Part of a small language model's weights.
Training: a variant of Adam for these matrices, 579M tokens, 9310 steps.
MLP neurons of a small language model. Each row is named by its layer, matrix (down: output weights) and neuron, and shows model dimensions 176-431. Each number is 500 + 40 x the weight over its row's rms, rounded and kept within 0 to 999. Numbers have three digits each. A neuron's up and down rows have the sign that makes its largest values positive.
After each neuron's rows, "fires before" lists the tokens most often just after its 100 highest values on Wikipedia text that the model never trained on.

L4.down494:524439505475475513496488433517531494555459499508489375442545568474475488480497512489472552497449475530506495465538518505510507510487553531510438554515553550453465495494543444498524486446537565534494627503478497446558468505535479503508545457447514442479458553445463520525493576539479456494501542500492468485506495484481530492495508520504474514446496467469485497482483540535510475502500498562527527586561476494487540536513435523578481566509595446500430432485547495507446504507566480531531528497521491454466484484511532493525566416494462555479509502420563468521524529548546514460474531492493513515465559515504491503510550497532571521520477572498498469479522457502473524508542505539467514556478448524466567623496535559532457506493513542586537507531454466512567480438507524
fires before: "\n", " ", " —;"

L7.down553:534528494525504530502438513536414524502490530529533526553473483519434531517549550568511466434473442511498498500513505489489543566512494529483477503485452525521483431502489550576503410489537459495556518497495403586407496488491507491501482508453437467478486462479543479609491484471470482499418539593519448477516539526474508416467484505463461449490527549493540534417499441502462524495504557524462499561538484484492541495480559462525474478547426533473561572537566485527518499523489523524595421490462490523516482514443537455459512506468433532559519501550447446566530417513441504542485519478439491462414437575503513487431507491581504460515532518444521572502569501482513553497479489459487486495515526492464491504528600429542462529544481507496498419462531499559482432504542428
fires before: "1", " the", "3", "0", "2", "5"

L10.down41:532538471517525555403490467450549535567423540487506540498430491479483458583542540547530478539419485472495468475452525512544509452540522499440453528452472537519456509440451506544554514533505417512520565495534443545516558467561460553491476519484487533476524458531515485423506507458520482519429520576470457543560477545462467509519531502548456428478476473454527474494431508487458461528549459472476534509463492469528502483511483425502494518492470540486477434460426506521502543485566546515555515461503493515476462423548550554547533560537489506473517515538533493554530520514463486440534518482545550482491503462440484545506502496581428497533471529530520439524499519484498511470468460497466407497532438472475472504404546528499526491544406517499529456540534541505479546486509514
fires before: ".", ".,"

L11.down642:516493539512522533527438498500440458460466479507463507475534522520484534508509500520504474493512447516524519555427502506495456462498460469502479551488548488501469471539543477502540535479544514492438501585552535482471475563489551491509523424552552536466581549463506492477488556523521496546533521490443515509413529531541497527518495522494517565537488516491493495443492508483537495584400397488493498359453484458478476458595474514506478481493551546571464520480465444537496534491473475418493522502531452543462518478570444404493490541489420485489475573463494583514484465457447531565519395503536493526426497429477509507558531463505447542514516493508462493530495561598448455536470565484518554459550545461528483514554528441435479436530524521495529468519482513504496552542472473
fires before: "\n"

L5.down83:512436532502584529515438527421449470518605460580503547507543511509511470531505443421478626494535508533491513459553502531529472524465420504516543487509518483520518505436526466414493504430543510474487507454474512505509477475502558448516493509511459570520506496500475448445492558525468500489499496456531575536471521563480466524541501537514503499513464500550531484470517455475547500501535378520524487493486504500485478523472551504515432510504519460532493480412460524540545490444541417459449488504410476411463528518461527465460532473472506488491518504425496442508490435453581475481520518522557552470468540494503472517509558542515453505470494476423487572463470455508474524455510455576558415536517565508533521503491485483472548488486415481507561552495485505519490487580527556
fires before: "1", "0", "2", "7", "8", "6"

L13.down335:559491497483521478470460510465486555482518449530507544539487562506474458522478469563489469558555503462429432503557470475611479562474496454568516470497502466532454525508562537410506440449515518547465556485494541570450554470501517503476521488543469447480473441482448449459523484510490515540552493584497417456521521475477466493510545541486437480442536501508529544518526443523482462490483541491517506533565493439532488515444534504511470497605490537443493519556486514465460565485450445537443556499506489534518465460437515490415517436468460594464499480447514430468470502513427450525547439421581508496486502472535447582529536511558503474426471493528447493472550533493472458531422480553610454520486456418545507526513543462400521448539474496560557471501499553502488441481504486
fires before: "1", "2", "3", "4", " No", "7"

L5.down688:522553509516596508493477507488544480467477526501497529522538434513465536391477531489483505525558463509479547522526583529460515524519488466473499524492480517493483591452503517523515551450489418478470497575482582538456520569511523432542477520501545562446566462479486489431502551498545531497476470541450582546436515511490497499511464459524510578507521503432547565473526607500504562514494491425470467538507540463535502412467493572544542530524477547505595509511455528527449576554475491469473410497520512577493546477501526464516485450391554377484481486484537482525482495515500548552552503521483514521524530511448479492495469480458509519489545551475552502526459461487515494505483485496494502526561506431428455544515485429542460531598513476496488549604551508478499533467522431
fires before: "9", "2", "1", "8", "0", "7"

L8.down188:499459527471492525505541495453493511489519539466481511531520511506515518494470475492500423503507440464468495530553472571473490587511538528592407453490548462546502529487457541498546489516437538517536611566487506460501544560432574452496508487521490460530456511427501510485465538551463518475463492451466495473426490448405481479511475501489514453511524460501466515448449516433503505478537436534489567401481546500435535561514468555482481462524470531541486490580479454539538567512440493517477499509468504480588514510593518520389475454420520204483503555463509573531480488476499478464572531495517411514538521495533494500461507454426468447520501496475496447468562447508470508498522455535502497472513502490526536503560454435459469519515506540541518470434527464473490457499514580
fires before: "\n", "The", "He", "===", "-", "In"

L13.down472:496507487427490502507436509443468487505440531546524504436483526449543527539495600504511526455490536492504466449523550491439476477496521526506480447471399537560555482500465545433461455383501503540447507517372465539514432478492540507502439508496462483478467409568464455532566522478512458528497521521552469515514469517465432503574448502524497478494507494552568505503551494553490523495508510538499505473426480522492498560536579567553423517527434533451478468526537538485484556495496471520596489499566456518534481523489490589517571459497509533512492559476459449471454518549409582495546536485473465484490508526489489494435502527491495495488399483493492510500524488517482483517437440509521518523497486486474513486536493467466528493515523518449477419482399471519475483516508530
fires before: ",", "0", "5", "6"

L3.down116:531423563471525484432527470525448462457466511548529484547486477506495539425496523469503498507559560470489540567528547423541543525472532500470462507507547547529470561482544508484505506447505423415544431515578540468475574543445513553462492484511483573433434494540499531487474543562443554532485584463485590523465560544411508459543492578493460448535471546509541491459495524520546506443549528497492510537508427517492476480487465647461508562442423527480567538571495477486519531498498525520532489448410518452494397523503526526492471538585517512455477499549539530537509497489516520518470567575502447489484493493453494470482551482491494475517424510535476496442460529494485478476548518481484423479469449483463499467392482452558521406509495463481470497523474496533475485516425515
fires before: ":", " |", ")"

L5.down579:466587559505521615452480454465502425579464483505472520546499483492530496558571545477528567522490515479546501511486537558473485533524531475509496451502481500477487457529485489521514501567521517560543584555502495556438466543480520523519543552443465533486448494451505526540545497456461544492469525439450499495558513553531459498494543518512545453513490527524557536552526501491522500490506580512489451471436510448493503537454496562471419487481409574461455480450396492480501558554454473562499449390527460604444471529398526497510520512449506384503561497584549534487514517540472475505524524526470495470520475451477538506456510489523502475555495536504458512512524508481487483401527417484571524517503531529417475508473497527424504477504555495491491498437462455515484523499484569
fires before: "8", "9", "7", "1"

L5.down580:400451528545445517468553490433473593537522406504479506581484496518492495510507534558541509512488471518530432498452503517489504548529551498522485523496527469544593514560450518495439509556530525496486393481526473493550530531521417449453472486467469529534556542498506492555526495468538470446549445513588548483543458479568480513522541470437424544537566494445546517539476493499532492542577489462483468473526474506478521533536519538483487537510450476457519479461471549506559478542477457504570547568418503414466505466496456502467480508493540651482474416583512467488475517508489490603578511522509482530450500515495489501533448416454530501476515510480447436513524530522495569469505519511505566518492566503489583485468516425513480520463464473532583551464512566474547445492559479
fires before: "==", " ==", " |", "\n"

L4.down297:500516454518549475553546420491505483540453511482507363504524428417477465478532435471458486486502478491484535490513555516518494526493551501566450537495598535469460527488517477434451493484518559546529519500493486548429479504472518480468563462519576517465462504469448513492511512473489517508477542550539489516372497461536507503507556482483411455499486448461472494487479531463493444435475466555525613579496485541395490478474416461560506537512526465468459431524506469438529487511509482449559461494503483502464527459564491484507591488464470527475459490479511558518458528531486488479468552484482472496580557501541476522491587461493537545509469547510466507461516498468514470495537484493490550515453499455466514513465486524511508423449450469489484517463467533511545499475473466
fires before: "\n", " ", " |", " —"

L10.down535:533512455571515521541493531447463507493471474522567529488501535487528477483478510469540483414539537527507503442478516515454468502470504487476463552432516457492557457480427475461461470506421450489416473543549482563518540472486456550534509560456415485504472491565470540473476424523525519498492424551503586561475564520518408523471474490515540513502502472511475490483482425501518485480516447478467512591538546545478546490540478517469541493500481455483525520473496565522488546556501453456446458533536516501532521518547489483522598609492517474505491495466445479508505502410498563484472512499534435585546561510479491476585484574487551445455499511503565535507563544517494453535461497581554462555458510522491512511487567522500480526441488523506531570454480561473448432493482499
fires before: " ", "-", " (", "1", "9"

L5.down112:438548411513530490514505445526483512556572502587537508560454422510516524450489469482474505518521416491499516530509524502542565486468475527612479554472464551557525544499461488527472518531487535467507442486532548487557567510522446490483497414498511452547528512479475539533495426506521525502453497495530487518546489504542561498433542602472498486507477463442486513460525483444570514485558441492551540534490538517511482525489473572525514485516517511502521473494513428548544534503473515477557475457450602568558574476556461452506565472439491421501556544474556530524546444501477578525575472502565503551446523438485513420471561476503521529473534549476560480515481479489529462530515511518500455526520480421595558535486569475462445500548477444522514577545537500532463548551522507
fires before: " ", "1", "0", "6"

L3.down524:540475466496383501486496486497511440475488491489510487471509516524504502494564531453473480499513504492499512531505483489447508434536484472489557449523526594580506560475487484556588557497471593455547614516529432513588524507474559515429476517523486486425550492518515534485454440545445475563514474490483567502431492514427533481495478524531568534440498528480510543505490475455454536531507492511513521521452512555487513478496503467512558490402453471485465508515506561529500521473517500468523544454560513491478435535536520546490474495504531528505434535465567486413494526481483483476480397538484482454480485462511507532478512482485478512532479529546510480504491506517513519514454495575532527523497473468469382493493421529436523515415471491472491511483558512461524481467567539
fires before: "\n", "-"

L4.down543:461500462466535488506526527464531494499443551515537584518490501498455473408560536549411475492529519519501571586506520492583459483490490503573470508518474547585482461496482429525453519500528500455533399494491515558515535502512471491461433583483582524465435483484490477503490489485445494493520494493451478501472483530445538484507541554536488536543472545465504514525452511454491508450487474551507537522490430460429549459506492500464528465489479480495500506491457505537579471409533447473578529513464525505466483475548501479504527527586540443510476486483534562437517528536410526491446532545481568488541369504455506485466525425474498510467495561547513491489448518509579497496445507488522530534450519547512522537463451442496495446498507464461468479509549556483457531499493525
fires before: "\n", " ", " |"

L13.down421:541412501473499456477488568537421537524458521489466450504505498513483471494509470539505447512531474450474489494504527522521466472488525548498505502481515506508504479514466471474518508483505576562535562456466502448533491525547492553531462479514477530528490487541491525463495480512566485521463514495463522536484497470514478468579517505513518519442526518513493529545462529516487547521533538494482503481524523502484545488521474455488469487544519513531517510508517509459501526518461487489477465501510555519489442493513519488517475488483457999506486518489466553533513537511442523494506510477553485494499483536463517494517487527492521511539486499533508490506503551515490506456492494457435553527502496462491465523484544520460474507498527484482434483505442501560494497464500497
fires before: "s", "\n"

L11.down667:464395479442491409489511524476496541473528518490479518527487439562461460480493454497528635520523493416535423491426500455518537510534474543479437443533498522498501431481495531554488441480490499513533630493532490472502509460449471555487535518510456567512492433587515460489551517489495515449509468503448473483488553530551489505506451551496464500508536526507528506503549488371480534546544473504531464586526511505529510469465456555491465545459492540516468551577524459527456521477526504520442535502479517471423433524446445474514497504423531551493527507492513494580483492525498517441554473524529509511500507509529492506472484433503499518512549434589439519550501520537514573463487518539483504452523455525532584534438430474461490493444505496531450536522479510474504509479505429
fires before: " in", " |", " on", " with", ";", " to"

L11.down352:423508483506483498513495505468512475469446492479480473472495472520490526487530518535537538518615492487474512469518490478451528530487532487521456524485467526527499499529479486474513532540511532523595644522532523548446538504514512478531506511503546488463490517507496526536554552442509511484463445495507487483522521527463475510281497569519508482551521519540482501557496543440517523462516534453491500461474509485534420558454499511475580437454499544454515528514469522499538457504484467535484528472489539520502463489465461497560532500496513053494523546480473472486545527506528503454526499565421540567479492472473532508415565527490560505454485512527458514545461534539555468467497518495484558482500546482465482496559474595448473481534542475497534504513552490519487515511457448
fires before: " |", "\n", " and", " (", " was", " is"

L4.down418:565534478509483465471541460490493443499540533494470486492540468481540506515535520516497512513512543519492554570491499453526524505493501483569472484464594473504424549459525476395472430472463529533492518530478454503529521486498448486460467457497487509525522474512414487462433462516507513501515479524540500462444545512510548511515479495409459547462450451506508589535430494483524522496496410575496492582541497425441529504488453506526497448433503488505467426504492430508535474482523556531575475435502591492518609483479505416494535451457495531453503528437521477485485591566494467428502505524504494511545548515513532549468523464498619499474484467523570489456538508496503481452524462478456491524459520509429656471409510594515476425445523456533517546500412462474567485497517547
fires before: " ", " |", "\n", " -", " Conn", "2"

L8.down408:455542517462505494549480523506488510491577496452468505516506451514388438524464444502528533501539477432422479487500450553551522466471515481505445482441501467457516528509560513477551514552494531484511505514522493506574523475454497510556486465477468523399447436518506490565471503528474517494529545481464509468497502534526516503471489517487514471527483533497563511548563470497460524501493482533504428488542459553467453492497506501536423568452539456510530498467517501480486477459526506513478489523561466562557485527515528580487371474462499504436559577504504511483533461450524540445527442507537531496520495472502632483429548496455449538506487439498469486500474520457491438488508499514443502417508460506534474571495479481540541465460480444526408492435431419501541515507438456
fires before: " in", " as", " for", " at", " on", " a"

L5.down178:526449537531463555478504569515504529493451454471543463501514501482482481583479550521586504491559514507441515443487463499422520500485501450526556520484463537521452414559500462476467521466546490507469461509532557486454482428498463499502468504489404470469508499508538515478463480432447454486506502512470458504498532501557499517489480504509515480581511459438539481455535539534499537505548530491506478507464531560439484473464557495541392439505506569498500478454509484542473520528473510444528391530505497519525555562413465525471544529450453510453518498531493515497456492491505568534374534501512521482423453522546483584541487470497486573524487428558512444429481541457479519523519551507520478522498557452574479522491569497419504502457498585511496470441500561466490453432534458
fires before: "1", "2", "3", "0", "6"

L2.down390:510523471536549508559542450512568484537489472461526507510518567498550471466487498520429538512452446469523488531481568493496574482444521527474503536485510474503480491528474549545467505478583515474488557551463444487539510484501513497541494527507504480406525523537490483511484431473470546494505510457495488524529455572456535403482457494522546501548504518566536557513543457488453474517479509536440524460415533454424524528470425467494491454576478445496490525489503524523514574509560477480526534560513513431545422492527583525564523467517487515476512537472526529585494564460511459553414540532496514494457503489556543492552402493463459564515509494468450481567514504576510486411535448438543431489498565511489396548468545546488432612494461507539504514513529484520546528553534516
fires before: "|", "\n"

L10.down37:559464486427554485556501462450464500428495582510588525451510498501544420533431566568504476441533525510490483506449456503469471464497489560413488490504452505442507474508492519517529513507425515547431377474501511531464486455578407475505522584488457520558566467435480546488473545519442482568493484489499433494500507485456460509561550564525462459529564461559483529496588478462535449465464505502507425494503540530414493489491502448481449490516478523505468531506544514483483514564462471450535533468449456497552427519479460473491507487480572631472433505466552479441463434528499538508489478563510529513489513558500480436490520497484564461419492536518474480574503534505518537430552527504497434522502561508497516512565478484426514539494449513520496439498437539510440440500488480
fires before: " and", ","

L13.down512:439555484449520554449497503494541486519543511500474517543481508544496481408534590515571518497450480450486465555505548529485463575497416536391488538418552472448452467547505559506500476518534468484550543486447507464494550517553570522505499500508567552526524495461522485499539449432528488528465581442547495450495452549544486472498451480441531427497497570439544542476441545457511471497514451453552478534452487474449503474493461548484532458483482483506529497512550480440529438523523540449445511490512499503490576548518515515471442480410512347545468493551507529519507541502501514535471495562486503557457483412502555525502517518535473536526439570490597603487512481522440461478554485537536532545500499452468487510467514487470532479527447431527471537480497520516525500562599478
fires before: "9", "8"

L5.down181:506572477526528513506486484504498504503468434559504518479560528528505461574488494478482544484499511498485441483492449549498469541511496530453512479505535525504485497433524451483450510564439427486497317511459486579439480500510539433513507522504512510512505468487538460412511469526592465525461465465473519473429495522474439529479500507526523538553492520449469524487498456566431581420478498480568421427526470495522420468477532417459533529512473555523515481479499526474432508570602524510527534563491454480540479499491515483528514532471518449551547493474486515536506477562497542626556487517487461526464514543493436423469494491544504503440506499459537544491484568570474498486538532490545454482479600548550506483516484511510468501422544512470493549503497528453424495536483461
fires before: " ", " No", " Liga", "-"

L2.down584:443550438501513467480493488541483509484475459519514532480483464484501514512552526463376526534468534487518512582490471502474525451519469473466503538493537491517499530500588568551520529576519425447514608468448477506516497482451512494492495568478557491459516532509517517488481438494501529490462540381464496506509507510430486405504511507495577486535516530554482537509503523540471507512500438488502480527495512569439537509493401499485514448483454453508546508477496511528610524492496494501516552470568521443489482477518532513526523455504513459475445508497536524443508561488520575492497401516503528430477471446546470562525521503375490489501546465489524500522510501496514479483430443523431493494521514481472414484488491577484586506496447497525503534430581464486549501491513547
fires before: "|", "\n", "-"

L7.down603:513504511471470492494524533416526485433380506480460562458479534496438378487518512539493543476433472550571511459536604485541479467473491389539495468497531464485560480511465477519401501460544513491534482550497470498453511460480494460478477508476503496497501484461545425479574474443500449538536468544549595484440452478536411515525493469515512477565457454494524507583439507490558466559577468522525556445471479485478468505450498496442493486489491479512484478469516549550551551551523491481525521558464539503473430551469432543516471522563509501486484509512498535538464535524430471507495497444470550556455541500560439486555531519502532545546537438493553504562412509543522509499464535584573464470478457421531495400534507454446529550463486442453572480491494525437491522582524593
fires before: "9", "1", "2", "0", "8", "7"

L2.down135:553520513500453546501571473559517484471493589574515458546477505482543539515537561548439438473553489514478542512529530520499517447519444458400456535527468550508489448513453447517461525454512476466521551561501448504527501489504522461540445496508571542469467498439533472487460448483535471505528553502495540475459504509465519503451493536483510524496512500448515501530465550489455554412478524506560542488563582510580507458506542536500542472489490495480513528538507461546534565444500487482470578510548524496460482534450512476471530503505498642477492492452537513447468530536469497431507533474492506513510405498587545555451541508439480476416484496513446501525554553554503444527463491466524426540509515482476421504463555513438526459401485484445490501483578565520509558461548538
fires before: "|", "\n", "-"

L7.down600:516454559533511514484498453597603531520455450545538504531581486513459467426519517568520520453436414465437513515440477536521503479510449478545518503443445453511484545528460546517567438489603573508519512493496485509503572492499490486486451515558459480464521506498518492475563540553481430479477534533455466502467541533506457518430505467481531458582491492513483450512510513498500520537497488505526556490522506488490486499448540551577423470534481508545487463394533402479452486490519579478462503483510453511519509523478489467444509584467418507416510483479547468546458516434468548411537512463378530534508485471381493610505518455470551514489506490489498497432500546449513548546527522551547437529540523491526493489450449485438492510478473577495473458421509463531489474491499514
fires before: "2", "0", "6", "3", " "

L8.down494:518457458448533451521441557491544450432474485494504469512566458521418575496502516440459533576618537528498541470481553527494445546492483535443451538440512520479517523478491497490406512522461515498508484449430522445550520523478484546567448528584523563507522464566549494557488587485503455502478530465499565464509523464427472437496470521538463486474512475504481460469451501513507414556498554454517583480523529473474548497465446559520465477518489521460542518524560521453523535410467516503452514496477510542541453532523490532467511574471527432510493531508507526534477445547524560479529533475473418528462600480472468512525487487452602470522504555458494462430483544502486463505524502547508496477440458473531486476527520454526524444495471488475442485400486497480492423532475497
fires before: " the", "6", " a", "–", " |", "2"

L10.down484:426494543487528543491531525548475409501539542473490544495502458476418482537495587544461445485487427526494501444512503496404455558538473506490500499438520497451447515523486464468506516503517590513526501452490615569509467558431581537576455462450522507478473459487585502500520571468439522473468522499466484478464509429499504500511543547463557505526504478498512488503411517548408489551530508493459454492501544545488485491531446519471533491491548509465511491493496419543546481500581502550573507577458507472452510334563447516502496511501441364519467576525562578505477538570514509483506523496503513529440472486585454497542499509506521513437607476491447519606465427571432552509541580408513467444472503487509503537543498494507505402436471545505480463548496459545508458440490521
fires before: "\n", " \""

L8.down367:528588483464550462472530536417475430488476491506473448425472500564499427534435494456585448519479551449486515537493510486470485509461456515486468510525482514567523484473438500487574519493434559550473434446532522495548512457365444506506441503549510469570541502467532451557568506512488484487462483492532549578557568516478478480474526507399434542537467519439438487550498475527476511479457524444495425522495504535458460492521527528532462501463494495524496496509509498525467527482554525558439485508569503428525492508495480545492469544469498453541471533506549507496461505433506521497493517569418535531466535543471499493499543458493535474443493543491509500517482490525488534543487541465513498569491483562442514385487534535433527546441443463513521532498482515466481488507481489
fires before: " ", "1", "2"

L13.down23:477502520475462552534461509449469449552470536540523510487521476593500535462505442577491464445548551533507458416535434468531503547564439468533495530478489494492507499470453545521500436472618535467529475575453513506460497478507506528536451438567568489499498526528494416503414486477528474529506513569547482467467507490523497509497469502521435492450497509537483489481507582530484504508475532509473516577471453467504532562568532586479512450448480622448531490519442479511473511535413534559506418443462549487505458517489416505456471496555459438572439444463440454434513468488477497451436507420466530425492528521513499459534506425422542482499465485464478495465529472475465500530492555474495453455549516461462552524575543511498468423443514558441466461456463513475460431577480505
fires before: "5", "0", "in"

L10.down480:490492525488524494500538528531479471493438515407508521447533548535524498581525564501460525498475477458547416469423535481483491473541535509518440452491525511522501496474490471529481381451528479495517543485482500486533469545540425481562446514518529527507561491482556435470495448476465486549461531543542484563503452495578474530503442470442531502545483485467531435458409537496451462527484595535491496473455538456490526478458473414528484560522460505466531529472453575529463527540523509509507529483627543473434488569515476556560477548491532598548527477523502474527443431500485582506509417485419528562516517493483501546450496567495459526483478555570455490509574443370489532484424539513488516499510554510461483529461483484552493505563442521481433515614493443582547537492483508
fires before: ".", "0", "1", "3", "2"

L5.down17:458535504503500467477513434456503514464420536594535471492536463566451510473544468538473499493558529477532519545569471511576487526546516495529486494450588569520517544455531467543474512523525476452515458490530475545442497485457497493432593538496598574434457470446511506558456493485533541479431503406562500544463555514505511534494547529440517466475451481485464563479511490432543484459424465571504461460473530440483560553491459460444510498462474506546437510511502499456593527526514439467526406415470464498542487458562487555482468497495487384486438529539480550353501437541469456430545494596547501480494502485490455503456492441473526504506506501476575551484443511455579496467459426499508424497477500512535507507461484422499493481505485448444528451432524529524469543545479503
fires before: " |", "1", "5", "0", ":"

L10.down520:475498562438538508528443504461467473442454559550504482491493463527519492490458487529535453456523501519528477440531468479512489456527434568488457522520530534512452485478474494465488535495566492563566581540538483494550500473516507471462494456543457485499498429530475461516547515566547456567471525517530520499531473523502472495441478521491519486510470495480527502596537498550496583494556563499388424531519543503468477446470486636435538446536503461547508478520559440535442484472522512543521484560489465552457483544533500500465520498510530526503461476502516503480465434495496470536490423468457538497514475539501545424445532442438504476485566551491492571532456541521484515519525570552438528475467452553567549486552492445558525501429487423476520457481481460499509450582468518
fires before: " ", "2", "0"

L10.down598:449502475521485537420461455562570507549489463475515451522515535469504500538481481514445489575454480530484523512471501510590506446528549477446469503574498481525545548530519470492473482532536482525474425482521527464516452483517503498501569467529469498497512484475493521427543467517489531483516463575432545500576504505485549556552521483520505445477427504398527500541468486461459454579444518501425592567510502476501513484477462485465386543566449558516565557489467469497476494529563542478437521483544435503536422482577456559514525500396562495588461577454498501507526471496465444501505473479538528518564583507506456482516495529474453500466463515494464481563516512472520539499512508520481428350513488503413458487550508466433468500522504526538475576568525530485543514448556514
fires before: " -", "1", ".", " of"

L5.down617:505494488476409477465522459476566529485543510442503497551438480464509433514546520507476468470529604534524440483491474543532487505405493524433505499475518515534521540569524524481486510506440438546482487510459458491529456479557593471441536475455521541537501409462491502547497434456487426523577574518551442518577539459466485500497547592525499443518517421557481532502457524459538537564539546450475562525484486492520486579582440534517481555459443431475486525504531476537496546475470516466484622564473502479500502460530488545446452501506479569464455496534474510446490513500478489534473542510583476489495537572476455485481507509487449503503550459498477432505449538506523507497501451564499480517494515474508489560489526517442473521471449523459572516476493556487491412536490527
fires before: "==", " ==", " and", " life"

L10.down432:500461502504528533449499498538513526479476468489534503497441466497422429554481420482566507426452587527516546456545475488542444549577434478502504575482529501391576493441464472486455461478432517523477419482522511509502551503433489480506468540548450501465608526446465500452504550501541501588540444450496622533472509505500517496482552510522448430534468502487449522416519506521446454495531519439530450515456512550482502459448524532509442504507504493495519516430569549528492579478505436408476451447393501439536418503546514499515548473515522474495462506436475498471514506419482540538484490533488454480500496532567488516439531532484487469447528503465519483528462521544552479512442528542563448553519440506473449484504570482423520415499486465489571473481528540482424482559542516
fires before: "2", "0", "1", " of"

L13.down534:462504536518533457517476488480575541506459458518555501477483527522574484533515497513477479458518529516459432509460484442566458513568572615503507488483476464507446543549467569473451499511501491501478556524634584545431463506478499522503530398410536482534481539546449440526542505531534474560544463469501434524488502560523485535496533463485505454474484537482471536455535505495491500494495450484523564544531529489490477550485439549422517506512476428452541483497526516429436526553448485487508630514447517439579502519501457494452579443491493428478501524446468496463523520487461481499468468407485373534534488548502455484509497513554564503590445476552469458483481579488500472532419448430542482500444457576519476469547545542493514526485510478537518565410442517578554470538499501
fires before: "1", "2"

L5.down627:470498505569470466511490458471480522501452526557469469501477562540476464462414541434531458501478469445468484548506523554530486483507513562474455531500466567531538529467504427496553537484413462491474501505476541516485520568508526445534470526513492479512522541464491499541471414533543501542526568514526537516471494467488534499490514497517453433436494530448536462471489496477478459436411471517512471509502569457579543496537482453444485485436491575545525505467578483512471502497464506425571503473500452563459467491524511485512549480480452539491463499485520519553497512505526502461545438572506571560442612474478498515485507444506517432499513532520500482522449423406470469490504498477595397559565587463541543590406477502538476495506458518527455503414512559456483481516453534
fires before: "9", "1", "2", "3", "0", "8"

L13.down35:484565492567569495528484524442479532488513509451477520497448437478525468510506609505489499552520477449479492477490471594454577468399493461472514487556484475598452568523511510532475523467513561546470482501556485530474519460502510534558545555443482531545482530487417479440562535466502430544477449431543514534561509601464408586477574498508449450519526474532493483459429565528548507504565524445500522462524569460505542468471470473449439513481562443558408548503476464535490541569524499509520485547458544522436491509459465521530529523528533450510547528508525469479525554486492511462520439487501509444514493494440538519526471519522490486496518498429448546521430584480516515523504494498508471529541512453561474486532508512521481499515440516556438531508571479575439536467543495
fires before: ".", "-", " ", ")"

L10.down536:560470521546493513436492471554563520497520474493535491478490525536462467469557481499498506582529501529529492468540532444504573489476551492585467469575456444487392540494495548477582430434489490473460477454506469448499468502454514507547550493487466481535558486507401541561460473478540458476522476505486507516484473563565540467446514551581473574492525488527491488488518471497525475555500552466480553468590432433486501493522553534550471474527455489486532552547497488431513468426495453521458443525493516505501520414519529516542547559452498565552555542475475416434512548511471445532492501573542495453449509517526476641510498482511481515516506542464514538446590504468492483476549435508444411511559405454425534544500502459515509473434528511492494497474509563532509497484446472
fires before: ".", "1", "2", " |", "5", "3"

L13.down464:515466491511561502496512495459515416429471534480524470553473533510495505563526543516502425510472578556541477522454521471488548518485447482429506475521492520463503504512492507489492445493505482585424720516464485481462494424508450514497525507437445464556577474550539499471415567501478511559493517387524518468478492498552434534506591482431457474474490449511492482467434469515530476490554511448516464479490611553474503454545483493521521512555500524503471535454490545534437526536484495525495545556471501475503458541495516516479493482522526817439583538493508457471473473478525558541453499508529534504497582548495485485433525497541538525472473530529477468523515532480518531510492516538505483517451579499524501493510509517435542488500451497462478420568441537528418509481496512
fires before: ".", ",", " and", " in", " of"

L13.down636:506469508489512439509535524488542494528520541491490504565512469509564471491448470494497522479577548476506518498607529407458445465599497541581507525480538493461467531466468519524500460496511486519489531518552490473481542452508557490457535509405459643469575425484457432502529462472482436547511527527518566479459485592543480511554482475431471518431481472522489516516547410573537463524539492479479475515425463478534496481463508557481455534434507472439523541499491452483514551544510480446442382513468523495494463486505521525457508494451445446509531493489411437436549532451431545448443508511481419538495521524526512403498464528565537417534474487542488434515489556481438450464467529532577445461461506486511537436509527458539516503535470499538557473467523489538539505522533494
fires before: "1", "2"